Weights of a small GPT-style language model, trained from scratch on English Wikipedia.
Size: MLP 1280 SwiGLU, vocabulary 2238.
MLP neurons of a small language model. Each row is named by its layer, matrix (gate and up: input weights) and neuron, and shows model dimensions 240-303. Each number is 128 + 24 x the weight over its row's rms, rounded and kept within 0 to 255. A neuron's up and down rows have the sign that makes its largest values positive.
Before each neuron's rows, "fires on" lists the tokens most often at its 100 highest values on Wikipedia text that the model never trained on. A number after a token or word is its count.

fires on: "-" 18, " |" 14, "+" 13, "ac" 8
L7.gate1276 [100 102  75 129 112 114 122 101  95 113 132 106 140 113 134 162 112 139 174  79 129  92 140 142 139 103 139 118 147 135 144 104 153 108 154 112 140 115 109 148 129 176 118 194 111 144 130 125 123 127 167 162 125 117  96  97 146 149 125 126 137 138 130  67]
L7.up1276 [140 103 102 130 105 120 127 155 156 101 101 136 138 133 120 104 143  61 127 125 101 143 145 157 146 110 138 123 106 190 127 123 116 162  94 110 123 100 109 151 154 115 159 195 186 101 145 121 130 143 171 109 117 132 148 140 121 148 170 162 113 100 105 119]

fires on: " e" 26, " le" 8, "em" 6, "as" 5, " a" 5, "at" 5
L5.gate841 [151 148 132 111 112 141 105 109 169 107 121 160 108 141  86 119  93 133 116 137 102 134 174 108 140  95 101 106 154  85 122 161 164  76 124 133 166 122 119 143 156 101 100 155 110 128 130 118  73 103 132  97 158 156  86 118 135 125  93 102 134 113 137 103]
L5.up841 [113 145 120 133 104 168 131  86 101 145  99  99 165 130 144 112 116  83 149 107 130 141 149  85 127 121 105 161 121 137 140  92 161  76 104 158  96 129 127 153  93  91 129 153 132 147 119 142 132  91 152 143 111 170  83 139 183 123 143 103  88 120 123 104]

fires on: "i" 22, " Ab" 10, "n" 9, "ian" 7, "an" 6
L2.gate722 [116 122 134 116 145 103 138 162 141 119 129 126  84 168 100 115 151 132 133 134 136 110 111 133  87 161 132 170 145 127 142 126 184 106 120 149  92 137 104 150 117 110 153 155  93 143 103 159 103 100 105  99 144 131 114 129 139 175 115 100 130 115 132 153]
L2.up722 [101 136 114 105 150  86 138 135 154 116 149 154 102 174 140 147 147  96 118 176 107 142  61 131 124 163 102 126 104  95 125 137 131 113 131 130 129 129 113 154 168 112 173 109 127 146  94 151 108 129  98 144 125 123  77 144 167 123 114  96 150 108 130 145]

fires on: "augh" 16, "l" 14, ":" 12, "ar" 7, "ur" 7, "ife" 6
L7.gate1068 [153 106 111 121 151 127 139 109 134 143 161 108 142 123 107 155 140 180 119  63 122 153 153 169 117 141  91 126 102  92 152 123 114  95 169 133 155 147  63  90 127 137 124 163 104 141 105 128 106 137 139 186 111 157 138 138 135 127 130  54 119 134 138 132]
L7.up1068 [154 139 101 146 121 123 146 131 167 141 143 153 114 124 110 160  92 158 108 111 205 158 157 108 119 104 130 131 101  86 102 145  77 149 113 149 148  87 104 133 134 119 133 103 150  81 127 121 137 134 122 124 136 124  84 141 149 122 142 109 115 131 115 118]

fires on: " " 77, " St" 10
L7.gate305 [151 126 115 109 146 160 142 157 167  75  93  93  69 108 108 109 121 134 118 152  99  91  89 177 134 128 131 153 125  78 132 105 105 116 111  96 124 159 116 153  85 151 133  86 116 160 158 138 162 110  87 154 137 113 119 113 133 132 136 150 132  84 123 114]
L7.up305 [133  94 107  99 102 163 180 161 125  84 160 134 108 116 116 152 137 143  87 111 131  85 154 150 147 114 167 131 125 135 141 128  78  82 142 125 157 113 100 135 108  77 186  68 151 146 111 156 158 146 113 106 163 140 133 124 128  96 140 147 158 143 145 122]

fires on: ")." 26, "." 22, " " 9, "," 9, " |" 9, "\n" 6
L5.gate1018 [162 127 127 135 118 140 108  87 107  86 105 153 175 119 126 151 107 126  85 137 133  99 179 127 179 148 166 114 123 119 158 114 134 150  97 164  98 157 128 133 126 106 129 178  95 158 179 128 117 151 145 114 156 138 122 143  92 116 164 107  95 120 148 128]
L5.up1018 [150 136 124 163  97  96 140 128  89 115  84 146 146 142 130 122 148 112 120  95  94 101 109 131 151 171 160 168 105  94 148 157  90 126 126 138 103 152 157 107 151 137 135 177  98 128 116 130 160 125 141 111 149 151 123  69 115 180 104  83 107 118 209 151]

fires on: "o" 31, " No" 19, "\n\n" 7, " no" 5
L7.gate925 [131 105 119 139  77 147 101 126  79  98 153 147 137 144 131 153 132 100 136 118 129 149 165  97 111  87 137 118  82 119  74 150 126 158 158 120 130 151 150 147 121  89  64 138 144 161 111 139 120  95 149 141 171 130 126 105  80  99 125 138 136 123 138 159]
L7.up925 [132 126 140 105 104 117 141 117 120 101 115 149 147 124 142 147 131 116 139  83 148 123 124 116 149 119 130  97 115 151 209 108 122 140 130 127 138 153 163  94 113 108 129 151 107 134 101 136 141 145 124 100 124 144 142 148 132 127  70 121 101 124 148 136]

fires on: "1" 39, "2" 6, "4" 6, "9" 6
L7.gate361 [145 121 128 125 151 132 124 125 111 187 145 129 134 123  53 129 131 149 162 119 116 111 172 112 136 130 131 106  91 105 116  92 132 120 130 148 116 103 132 124 181 121  91 146 144  77 143  84 125 128 136 121 114 162 159  81 170 159 137 131 114 123 106 145]
L7.up361 [106 129 121 132 161 107 108  89 117 166  73 123 153 148 141 117 143 113  95 136 100 136 127 149 121 124 132 127 134 119 178 101 148 144 102 139 134 147 131 117 130 110 139 109  84 160 133  89 135 125 151 102  94 111 125 118 103 117 121 149 162 104 151 157]

fires on: " of" 28, "7" 27, "8" 23, "5" 6, "6" 4
L2.gate893 [148 157 111 135 161  96 141 139 140  94 111 161 122 139 107 128 118 146 129 104 139  75 121  97 129 110 123 141  61 110 151  76 106 106 150 144 124 105 117 126 146 112 124 154 128  80 136 121 112 134 164 163 140 115 148 117 124 136 105 137 120 127 175  97]
L2.up893 [146 101 106 115 102 108 111 154 147 126 129 108 111 102 133 169  71 172 141 140 159 112 162 133 101 127  94 134 175 124 101  91  86  97 143 153 110 154 142  93  99 164 142 142 126 133 104 120 119 110 110 124 144 151 138 160 144 131 172 153  67 126 126 111]

fires on: "2" 44, " repl" 9, " known" 8, "and" 5, "ran" 4, "9" 4
L5.gate259 [ 95 109 152 149 168 138 117  74  81 103 100 136 132 144 132  97 138 166 114  88 146 144 126 120 130 119 113 104 134 140 104 122 122 110  98 132 122 148 106 133 122 143 157 105 151 123 104 131 103 187 167 117 115 115 116 162 127 127 139 133  98 110 131 127]
L5.up259 [121 168 138 163  92 131 168 156 163 172 106 149 131 123 115 135 131 151  95 110 119 152 108 103 107 151 105 131 126 138 106 119  90 128 100 173 138  95 119 115 170  88 114 136 129 125 144 119 158 129  92 130 140  99 180 155 124 124 127 104 124 131 136 150]

fires on: " R" 24, "9" 13, " H" 11, "R" 10, " W" 9, " M" 8
L7.gate991 [150  98 104 165 124 112  96 124 141 108 100 128 120 131 135  92 136 163 137 160  85  72 144 130  94 110 119 157 125 108 103 111 112 130 116  72 118 152  73 147 108 118 121 133 145 143  83 176  86 112 122 152 132  90 129 145  89 168 117 131 120 144 160 174]
L7.up991 [152 141 140 136 127 126 124 117 150 136 159 103  81 142 120 161 133 154 132  89 139 140 129 127 101 117 107  82 119 148 120 105 108 133 110 138 130 116 132 107 128 148 107 111 141  77 139 135 156 118 160 163 132 109 145 113 123 127 113  97 133 101 171 140]

fires on: "9" 19, "1" 14, "0" 12, " due" 7
L7.gate399 [139 124 135  94 144 169  92 113 134 151 179  89 135 130  83 132 122 128 117 116 129 152 111 158 103 119 133 119 124 145 139 130 143 157  76 101  97 149 134 109 177 135 138 137 127  93  77  79 136 155 127 126 100 163 135  88  95 200 127 109 126 157  90 138]
L7.up399 [126 128  88 131 139 129  75  99 131 114 141  97 136  99 103  93 100 123 111 129 109 119 134 139 123 135  90 154 112 128 120 131 150 136 111 126 113 164 109 129 121 105 125 122 125 128  66  83 138 124 157 109 135 118 122 153 132 146 161 148 109  98 138 129]

fires on: "en" 15, "l" 9, "d" 9, "ch" 7, "E" 5, "N" 5
L2.gate1204 [111 119  97 181  77 175 129 126 108 105 131  91 114 101 134  94 132  73 119  96 103 105 127 155 152 117 121 167 122 150 150 174 125 134 148 151  99 135 114 130 159 115 129 112 117 133 124 113  95 114 107 152 128 143 153 110 115 135 117  90 123 167 163 170]
L2.up1204 [102 127 101 134 134  93 114 164 129 106 120 113 111 113 116  89 133 125 132 156 139 138  92 118 125 121 121 124 118 129 132 173 108 159 152 120 122 112 150 136 172 114  94 144 140 151 133 126 127 118 130  70  81 123  99 112 108 112 151 185 140 153 131  94]

fires on: "it" 25, "en" 13, "er" 12, "ite" 12, "iver" 7, "3" 7
L2.gate559 [103  88 118 121 126 142 155 106 189 132 118  90 137 179 112 198 144 143 108 108 163 133 180 124 160 107 163 101  93 136 114 159 161 131 116 114 117 138  89 140  70 115 109 144 145 138 130 160 107  83 132 127 135 153 173 143 130 128 177 119 142 147 135 164]
L2.up559 [164 104 134 113 145 124 122 134 157 101 108 115 125 154 121 132 127 112 121  88  94 164 160 118 155 122 163 160 120 114 141 117 188  96  98 137 143 124 148 123 122 115 170 116 139  88 154 133 162 156 126  77 105 159 147 156  79 143 140 161 137 105 175 139]

fires on: "m" 26, "il" 10, "ach" 6, "em" 6, "as" 6, "es" 5
L2.gate1060 [151 126 111 185 111 138 127 108 124 155 152 140  99 141  81 144 124 137 111 106 174 108 138 116 118 135 113 129 102 120 127  89 122  87 174 139 125 124  61 130 104 137  93 170  94 157 159 111 121 149  94 117 122 164 127  91 109 175 127  93  96  94 178 135]
L2.up1060 [124 147 152 143 123 118  75 125 120 170 137 132 112  94 116 133  90 154 114  97 122 139  86  86 123 153  90 129 105 111 142  65 133 125 114 131 109 129 130 156 109 135  94 105 118 125 171 127 140 119  83 135 117 158 114 108 124 156 131  78 119 100 200  70]

fires on: "." 26, "ied" 7, "ary" 7, "," 6, "ay" 5, "ology" 5
L2.gate182 [117 111  99 123  98 111 135  81 138 138 117  99 157 165 101 126 145 182 105 142 138  91 148 134 160 140 155 125 116 136 105  74 124 136 145 105 126 105  81 115 101 165 120 145  98 136 143 109  57 133 140 105 117 100 125 106  81 117 145 121 163 125 165 133]
L2.up182 [116 126 140 107 145  92 163 118 136 124 147 130 123  96 139 158 130  81 126 122  65 137 126 119 116 121 119 139 108 122 140 121 140 142 101 122  98 135 139 106 195 140 108 128  91  98 165 133 130 162 123 127 145 125 137 122 132 129 138 122 120 104 139 142]

fires on: "d" 24, "ro" 21, " fl" 7, "l" 6, "g" 6, "j" 6
L7.gate325 [ 99 156 111 121 123  98 106 173 163 155 140 122  86  98  82  98 159  91 133 121 160 105 133 103  94 158 132 147 116 167  87 131 110 102 138 147  80 129 107 171 134 119 120 146 142 122 137 156 130 118  96  96 144  50 135 160  78 132 113 114 161 172 147 147]
L7.up325 [148 149  97 120 167 116 104 134 135 157 105 117 134 102 138 138 135 135 119 113 131 144 135 131 119  95 104 127 103 176 127 158 104 180 155 127 100  81 143 145 126 113 100 139 159  93 187 118 135 117 179 118 101 118  99  83 111 104 147 116 155 103 126 110]

fires on: " " 100
L5.gate124 [156 115 147 149 134 127 106 122 117  90 109  87 105 135 102  76 101 152 140 124 160  99 143  93 116 136 108  89 131 122 142 126 123 144 156 129 151 129 132  85  90 111 154 122 141 154 148 131 154 157 173 132 145 104 173 111  85 102  95 107  95 104 150 121]
L5.up124 [171 122 121 115  93 160 162 139 115 109  99 130 120 142 144 132 196  81 123 132 138 114 105 136 135 183 129 158 122  97 177 132 116 140  99 109 124 151 132 154 143 121 145 144  83 129 129 105 134 149 127 129 104  85 140 101 155 114 116 117 114 133 155 134]

fires on: " " 84, "–" 13
L7.gate191 [105 110 100 116 151 165  96 164 109 100 150 158 107 104  81 119  90 173 114 131 134 117 159 102 131 122 150 126 142  86 138 134 123  92 131 105 109  99 113 110 104 144 140 166 116 128 159 124 123 108 102 129 156  64 133  89 142 161  97 132 102 128 166 138]
L7.up191 [134 112 121  72 144  80 120 143 128 128 118 127 122  82 158 118 132 133 129 113 154 121 127  77 143 143 160  64 119  90 145 148 113  70 141 130  93 123 140 139  95 135 104 142 134 137 111 151 130 106  77 149 139 158 176 164 125 116  87 116 136 131 151 166]

fires on: "m" 29, "ir" 10, "j" 8, "st" 6, " of" 6, "ch" 5
L5.gate134 [ 93 121 131 119 149 149 130 167 130 112 127 119  99 136  83  93  99 114 119 139 172 135 152 108  78 137 114 127 152 133 138  66 145  91 163  99 154 151 146 118 167 152 163 118 166 119 140 116 117 126 123 150 126 124 117 141 120 160 128  90 130 126 140 161]
L5.up134 [169 167 120 125 172 124 130 150  90 145 135 107 104 141 108 162 108 178 110 120 110 119 150 148 137 122 136  79 144 111 142 135 147 140 110 124  76 114 121 146 119 162 107 102 166  97 122 117 151 125 123 142 120 118 152 171 119 135 122 159 123 131 135 135]

fires on: "ian" 39, "4" 31, "3" 11, "ular" 6, "an" 4
L2.gate1205 [114  98  88 108  82 138 115 137 127 117 176 123 109 153 133 115  99  92 119 128  78  89 101 118 116 122 127 156 129 111 166 125 124 121 132 168 123 162 110 105 120 128 146 149 113 117 154 156  87  94 146 125 127 139 126  88 123 140 111 131 146 114 136 157]
L2.up1205 [106 159  93 111 100 141 122 119 141 150 185 144 120 152 148 111 121  95  96 142  73 116 123 152 147 143  87 129 115  70 147 126 124 171 151 177 106 207 135 121 122 137 164 124 157  88 144 121 128 103 133 143 118 145 144 125 162 101 107 142 146 126 104 169]

fires on: "ec" 24, "b" 13, "C" 9, " S" 8, "sc" 7, "p" 5
L7.gate851 [111 134 117 150 119 127 155 140 129 128 154 111 103 156 127 112 126 118 146  99 120  77 116 156 141 148 147 179 130 121  99 105  90  98 113 168  95 162  75 133 127 158 133 126  91 135 149 167 134  97 118  98  88 119 123 104 114  90 122 142 119 117 133 182]
L7.up851 [ 60 146 123 133 136 103 131 201 170 138 145 128  97 118 151 122 120 152 116  74 139 109 120 144 103 164 119 164  98 157 152 130 110 153  77 169 127 121 113 146 111 191 154 147 143 110 107 124 133 115 108 113 119 116 151 152 156 112 135 135 135 135  95 171]

fires on: "ar" 29, "m" 13, "l" 12, "r" 7, "ir" 6, " of" 5
L2.gate705 [116 113 106 137 102 116 167 137 121 131 119 117 115 110 102 129 120 153 137 139 192 124 133 112 143 128  88 112 139  86 123  80 123 123 184 108 141 135 146 146 116 159 113 146 133 113  96 140 134 150  85 146 110 149 135 117 130 138  98 105 166 143 105 149]
L2.up705 [108 130  81 133  88 133 153 123 161 130 140 149 106 120 126 154 143 151 135 101 151 122 182 154 145 163 119 119 101 117 122 125 109 156 130 150 104 160 139 108 145 153 107 168 152  76 122 108 146 102 133 163 139 129 167 144 129 143 109 101 155 126 145 134]

fires on: "-" 34, " |" 7, " C" 7, "|---|---|\n" 6, "|" 5
L5.gate500 [107 111 145  95 104 178 132 112 120 141 143 111 112 195 104 169 138 128 130  74 148 121 165 146  98  84 114 116 144 121 124 107  98 130 171 152 126  99 132 143 129 148 116 148 137 156 129 157 122 145 107 129 121 106 117 136 151 119 144 112 111 188 148 107]
L5.up500 [137 102 142 133 137  77 160  92 125 116  96 136  99 125 136 111 125 106 115 148 139 123  89 134 120  83 124 129 116 145 156 105 157 143 156 139 102 103 171 132 124 101 130 148 168 142 125 140 127 148 123  95 125 115  81 171 122  87 161 149 141 123 143  93]

fires on: " Re" 20, " E" 19, " Le" 13, " U" 10, "ay" 9
L5.gate160 [118 103 110 150 112 137 144 149  97 140 132 114 118 129 154 127 153 176 154 135 124 105 185 136 131 133 142 124 112 146 118 142 108  80 116 179 104 113  80 143 106 173 141 107 109 166  95 138 149 147 101  75 148 115 107 131 147 177 158 165 103 156 115 109]
L5.up160 [115 155 135 145 176 120 120 156 167 111 157 103 141  96 131  85 103  90  91 147 144 124 139 146 115 121 121 125  73 129 107 147 144 145 105  82  99 137 134 177 128 145 135 113 132 139 153 129  90 140 122 124 118  74 109  93 140 115 108 186 126 107 105 153]

fires on: "as" 14, "at" 13, ":" 12, "s" 10, "em" 8, "ies" 5
L7.gate887 [151 123 129 117 130 126 155  99 126 127  94 141 104 128  76 112  87 138 123 128 101  87 158 119  92  95 120 129 143  76 123 101 115 135 105 128 137 118 103 162 147 130 127 128 154 130 157 128 118 141  86 130  93 127  94  99 144 153 112 125 114 120 143 130]
L7.up887 [154 131 136 104 124  93 124 107 146 137 123 144 106 110 106 109 117 125 135 144  89 109 162 102 127 127 128 131 147 131 103  85 167 104 156 125 119 146 149 142 142 137 115  93 124 118 103 100 130 133 123 114 120 151 110 109 167 135 131  92 149 133 138  92]

fires on: "D" 13, " D" 12, " S" 12, " d" 9, " H" 7, " J" 5
L7.gate1146 [120 110 133  94 135 138  78 132  93 101 151 157 138 149 108 132 127 132 132 120 111 116 169 143 113 123 142 108 147 120 157 119 138 104 132 113 101 131  87 101 141 141  72  90 150 168 131 129 129 147  94 125 120 148 158  86 119 130 180 132 130 119 144 164]
L7.up1146 [157 150 162 122 120 134  79 119 147 125 162  81 153 150 111 161 120 153 119 100 116 103 134 191 103  83 145 182 126  86 126 148  76 102 145 130 159 122 137 148 101 122 125 134 156 139 122 162 115  85 131 151 167 118 128 106 131 128 104 145  92 118 128 111]

fires on: " " 69, " (" 15, "–" 14
L7.gate1237 [122  71 157 141 176 142 127 114  71 162 137 165 102 163 104 120 135 103 138 178 122 105 199 166 117 114 117 112 126  74 155 116 141 106 123  97 101 108 158 138 126 137 132 140 134 155 169 140 108 124  75 117 138 101 118 138  89 129 140 177 126 119 184 144]
L7.up1237 [113 114 102 124  94 147 133  97 167 122  98 120 123 101 142 156 110 130 134 150 159 133  90 110 163 132 155  98 134 154 153 143 124  80 136 121 132 121 151 122 139 132 133 127 120 149 130 118 159 133  96 141 144 121 120 164 140 107 120 150  76 170 151 134]

fires on: "g" 16, "b" 13, "th" 9, "a" 4, "ov" 4, "it" 4
L7.gate233 [167 171 120 164 155  58 156 127 146 124 161 137 113 130 144 117 128 115 127 134 184 122 104 129  90 129 101 131 162 123 129  76 154 126 159 125 103 178 133 143 112 100 130 160 149 141 117 135 133 157 126  82 153 112 133 127 112  99 143 131 148  69 139 117]
L7.up233 [142 144 125 131 147  86 124 120 126 127  89 152  95 121 140 153 114 129 124 110 140  98 105 129  99 114  73 118 169  98 119 117 121 135 125 124 148 143 113 142 125 110 115 120 118  97 133 144 138 155 100 173 111 157 134 154 101 103 125  89  99 136 140 115]

fires on: "1" 63, "9" 9, "ce" 5, "ind" 5
L7.gate985 [125  89 166 153 149 116 120 148  93 134 141 127 108 124 127 119 158 140 114 141 127  61 161 132 131 121 134 147 156 104  83  80 154 131 117 117 121  99 116 113 147 131  90 160 167 141 161 131 135 145  87 136 143 135 124 136 154 113 108 115  94 134 136 128]
L7.up985 [112 109 155 165 127 161  88 136 151 147 134 164 153 116 138 157 166 158 115 146 126 133 176 111 101 143 116 136  88 104 119 126 123 143  93 137 115 148 118 161 141 138 116 113  96 121 147 114  93  82 119  67 129 152  90 119  82 122 150 152 125  96 114 130]

fires on: " Te" 19, " Pe" 12, " te" 11, "he" 7, " South" 6
L7.gate211 [103  95 133 144 143 128 123 120 102 150 136 105 111 113 133 108 122 124 122 101 136  59 157 150 116 161 142 133 160 121 108 124 107 140 118 105  90 120 162  92 164 110 133 131 126 144 114  82 115 105 157 134 145 109 107 157 149  86 115 130 120 141 162 133]
L7.up211 [157 130  89 124 114  65 114 112 116 109 158 130 103  95 135 130 110 136 109  78 182 124 134 139 158 145 131 136 172 151 106 139  95 146 124  87 145 150 120 119 140 132 129  89 143 108 132 105 166 120 159 130 141 119  99 158 108 126 121 100 132 167 160 126]

fires on: " L" 23, " N" 17, " R" 14, "l" 10, "N" 8, "R" 7
L7.gate1191 [122 150 147 131 117 138 133 104 143  91 111 126 107  95 121 135 100 122  95 121 145 119 132 145  84  97 154 139 115  84 106 151 123 160 125 100 111 146 120  64  97 140 146 103  95 137  88 129  85  96 125 139 133 100 131 108  91 157 151 121 115 157 148 149]
L7.up1191 [147 146 141 123 107 112 102 112 124 119 133 156 103 120 133 101 127 161 124 137 165 138 128 135  77 148 137 104  68 101 130 129 107 132 104  85  69  92 114 120 106 114  86 151 151 130 114 144  89 123 134 133 151  75 124 146 152 106 121 108 154 140 104 149]

fires on: " |" 39, "at" 16, "0" 4, " top" 4
L7.gate1171 [162 101 181 135 144 158 149 170 102 136 114  93  99 141 145 195 139 130 111 112 159 133 120 141 115  94 148 155 156 111 115 148 126 102  96  97 148  80 159 153 122 137 141 136 182 124 144 115 113 143 161  85 118  90 132 110 170 132 136 112 113 148 119 123]
L7.up1171 [ 93 138 148 136  91 130 131 113 108  87 154 104 148 122 122 134 131  81 168 148 128 110 152  79 144 112 160  92 169 101 124 140 133 127 155  91 136 134 143 117 147 112 137 164 121 153 132 110 135 145 155 156 126 155 142 101 105  83 155 148 156 157 124 115]

fires on: " who" 30, " which" 18, " station" 5, " " 5, " that" 4
L7.gate632 [116  96 149 122 160 120 111 143 162 126  68 113 150  81 137 169 132 160  78 100 133 113 133 123  97 116 144  96 170 145 125 116 130  90 115 137 135 151  78 135 101 131 135 146 137 145 130 131 132 164  98 126 142  96 137 146 142 115  93 129  91 119 130 141]
L7.up632 [104 107 153 154 125  87 170 161  98 152 113 126 141 143 169 144  71 149 138 134 137 102 151 114 135  98 136 123 136 141 146 135  88 122 152 118 162 136 104 121 152  90 144 116 127 163 103 130 163 119 104 146 208 119 114 103 161 101 121 125 160  63 131 149]

fires on: "5" 16, "d" 13, "ied" 8, "ld" 7, " by" 7
L2.gate279 [135 127 142 123 137 149 141 128 119  81  98 155  88  87 114 151 139 129 109  85 124 107  98 143 125 112 123 169 135 142 115 135  84 105 132 151 145 115  66  90 127  70 138 118 138 111 116 116 128  74 129 131 128 122 137 125 106 140  91 110 137 132 138 150]
L2.up279 [ 98 153 161 140 115 130 185 151 147 103 111 181 123  90 171 109 139 141 140 145 102 127 135 148 106 109 128 133 106 107 109 123 118 114 147  83 131  83 130 139 127  97 100 162 101  80 117 113 142  92 101 143 115 148 107 122 106 130 132 106 119 120 128 106]

fires on: "z" 17, "n" 16, "ph" 7, "pl" 6, "is" 5
L5.gate1051 [115  84 105 136 133 155 118 121 147 150 113 121  96 134 134 135 132 119 158 137 134 113 165  75 136 101 111 103 130 117 145 107 113  83 128 141 110 128  96 169 144 147 115 139 170 148 153 141  84 149 122 111 140 133 140 121 126 156 104 150  81 112  88 105]
L5.up1051 [134 157 101 110 102 120 129 119 147 113 129 116 128 119 118 133 131 118 129 115 149 113 136 108 108  73  45 125 140 148 154 100 121 129 124 152 118 159 130 140 133 106 164 145 165 150 165 112 133 146 153  98 134 119 172 137 120 148 123  94 120 153 118  81]

fires on: "ous" 30, "ural" 13, "ric" 13, ":" 9, "tain" 5
L5.gate311 [181 103 127 166 125 141 151 181 139 124  99 125 128 114 122 163 127  72  96 198 109 128 158 139  79 134 143 125 102 105 140 105 129 147 115 117 159 151 126 138 160 119  94 147 105  97 123 106 113  80 108 112  98 161 137 127  98 152 123 142 118 140 137 129]
L5.up311 [126 107 144 149 111 141 117 124 137 109 117 117 115 100 155 145 168 152 121 100 128  93 110 112 110 158 158 108 159 150 113 158 128 157 100 131 114 104 121 136 164 144 146 137 164 137 124 144 166 124 128 126  86 136 111 175 140 114 135 166 125 131 123 117]

fires on: " as" 29, "id" 15, " in" 11, " dec" 6, "art" 5, " end" 5
L5.gate528 [149  79 163 155 133 130 156 151 108  93 152  91 144  80 130  64 132 127 115 135 132 121 137 114 124 114 122 123 168 155 176 133 120 118 108 128 104 141 124 155 122 134 142 126 146 167 104  90 131 129 131 130 156 157 114 120 120  94 179  83 110 112 127  97]
L5.up528 [ 83 163 141 112 133 114 129  93 123 136 111 156  96  97 121 106  79 139 134 111 135  81 118 147 165 102 117 115 116 153 126 139  97 137  91 152 147  69 140 163 135 118 112  89 180 133 134 147 126 163 144 157 155 133 142 156 183  95 130  74 182 112 147 132]

fires on: "it" 15, "a" 15, "us" 10, "p" 7, "k" 6
L7.gate1189 [135 119 113 154 138 114 164 149 171 134  91 105 123 111 159 105 146 148 131  86 136 140 109 116  99 131 128 175 154 117 144 121 116 113 117 151 140 142 145 130 105 138  94 155 131 162  71  96 143 119  94 129 140  98 119 114  90 134 134 137  93 122  92 165]
L7.up1189 [154 138 126 166 131 129 141 136 105 117 114 123 116 174 146 156 118 137 144  90 133 146 130 121 137 103  98 119 121 141 108 122 142 124 129 141 122 127 113 137 120 109 105 116  94 125 114 141 170  66 118 121 116 151 149 133 101 131 119  99 100 129 112 135]

fires on: "s" 36, "ly" 30, "%" 12, "." 7
L2.gate193 [174 159 137 162 100 130 132 103 154 153 110 121 102 113 128 117  99 119 100 175 136 154 149 132 148 123 113 150 114 142 107 118 125  94 146 140 139 131 134 126 132 125 180 128 160 110 142 125 105 126 179 137 109 125 134 107 156 133  72  95 174 127  90 143]
L2.up193 [147 131 144 164 131 144 147 104 164 125 142 103 117  90 111 103  78 137 154 118 135 147 140 150 134  91 112 168 132 161 140 126 127  95 122 116 153 111 111  88 134 121 133 151 120 120 109  81 117 117 145 128 123 120 112 122 111 148 126 115 221 105 153 130]

fires on: "D" 25, " v" 24, " D" 16, "H" 9, " H" 7
L7.gate585 [102 129 129 115 166 144 129 156 139 147  87 155 111 107 145 120 141 115  99 142 126 143 161 159  89 105  81 125 161 123 150 129 159  92 151 115 125  95 123 131 197 140  78 111 107 127 129 141 143 133 115 160 144 129 154  87 114  86 109 131 115 103 143 117]
L7.up585 [146 131 127 115 149 142  74 110 126 164 122 128 159 160 100 121 143 169 132 105 111 105 139 129 104 139 113 154  83 123 106 153 119 178 118 137 114 166 116 121 122  96 111 134 122 137  89  97 128 138 126 118 143 120 145 140 112 119 111 142 119 118 106 140]

fires on: "y" 39, " ro" 10, "é" 8, "ull" 8, "f" 7
L2.gate283 [132 115 140 113 130 142 158 115 110 126 144 132 121 137 139 168 146 102 158  86 142 106 117  96  95  53 140  98 125 137 116 108 107 100 114 180 137 129 141 149 126 104 110 109 138 142 112 104 143  89 105 102 128 155 171 115 116 124 121  99 148 148 140 129]
L2.up283 [ 81 148 137 135 105 115 144 120 143 108 118 148 116 153 205 133 216  99 149 114 144 119 136 136 138  84  97  81 202 135 146 133  95 157 131 128 139 110 139 138 121 138  93 118 142 142 131 115 151 112 130  78 136 152 155 146 131 149 126 122 165 147  91 139]

fires on: "er" 52, "ers" 27
L2.gate1250 [ 96 123 116 129 167 133 160  94 153 121 133 113 114 167 104 150 135 138  87 127 172 116 133 130 126 117 139 160  94 113 122 153 135 147 131 146 130 135 140 116 133 153  93 141  88 137  92 120  94 162 195  84 130 116 132 156 133 169 135 127  91 110 174 205]
L2.up1250 [148 142 129 116 116 136 109 104 163 150 149 107 153 146 165  91 110 155 163 165 137 154 138  84  98 135 122 139 136 148 149 120 150  94 129 141 126 117 107 138 122 180 144 130 147 130 133 107 112 134 128 141  88 200 148 147 112 153 130 127 108 115 130 173]

fires on: "m" 40, "l" 15, "\n\n" 14, " =\n\n" 5, "r" 5, " No" 5
L7.gate332 [152  99 130 113 129 148  87 103 122 128 118 152 124 103 141 134 130 148 124 125 122 170 149  74 121 116 120 121  98 123  70 130 185 148 147 139 127  85 124 109 131 148 123 139 154 116 153 125 112 152 114 129 125  91 147 130  96 118 121 135 114 144 163 132]
L7.up332 [174 146 115 124 133  83 148 180 108 109  98  90 140 122 100 116 152 192 139 155 133  97 113 144 123 136 155 163 106 142 176  97 134 116  94 117  85 131 150 129 152 140 131 159 127 133  93 115 151 154 149  98 121 162 166 157  90 135 127 118 121 133 121 105]

fires on: "1" 68, "2" 32
L2.gate945 [147 124 144 154 132 128 132 148 123 167 121 134 169  95 120 162 115 164 131 143 163 147 147 155 121 110 128 113 176  89 126 114  74 111 114 138 145 137 115 145 115 137  87 185 149 103 142 124 108 108 127 116 123 161 122 108 141 109 142 130  80 163 139  79]
L2.up945 [115 125 140 125 151 167 150 112 109 141  91  79 174 126 163 123 145 126 156 117 107 156 170 133 147 128 131  63 132 102 132 116 121 124  66 134 183 101 126 121 122 111  86  91 179 178 127 116 129 180 121 138 114  95 125 126 111 135 126 177  99 144 124 123]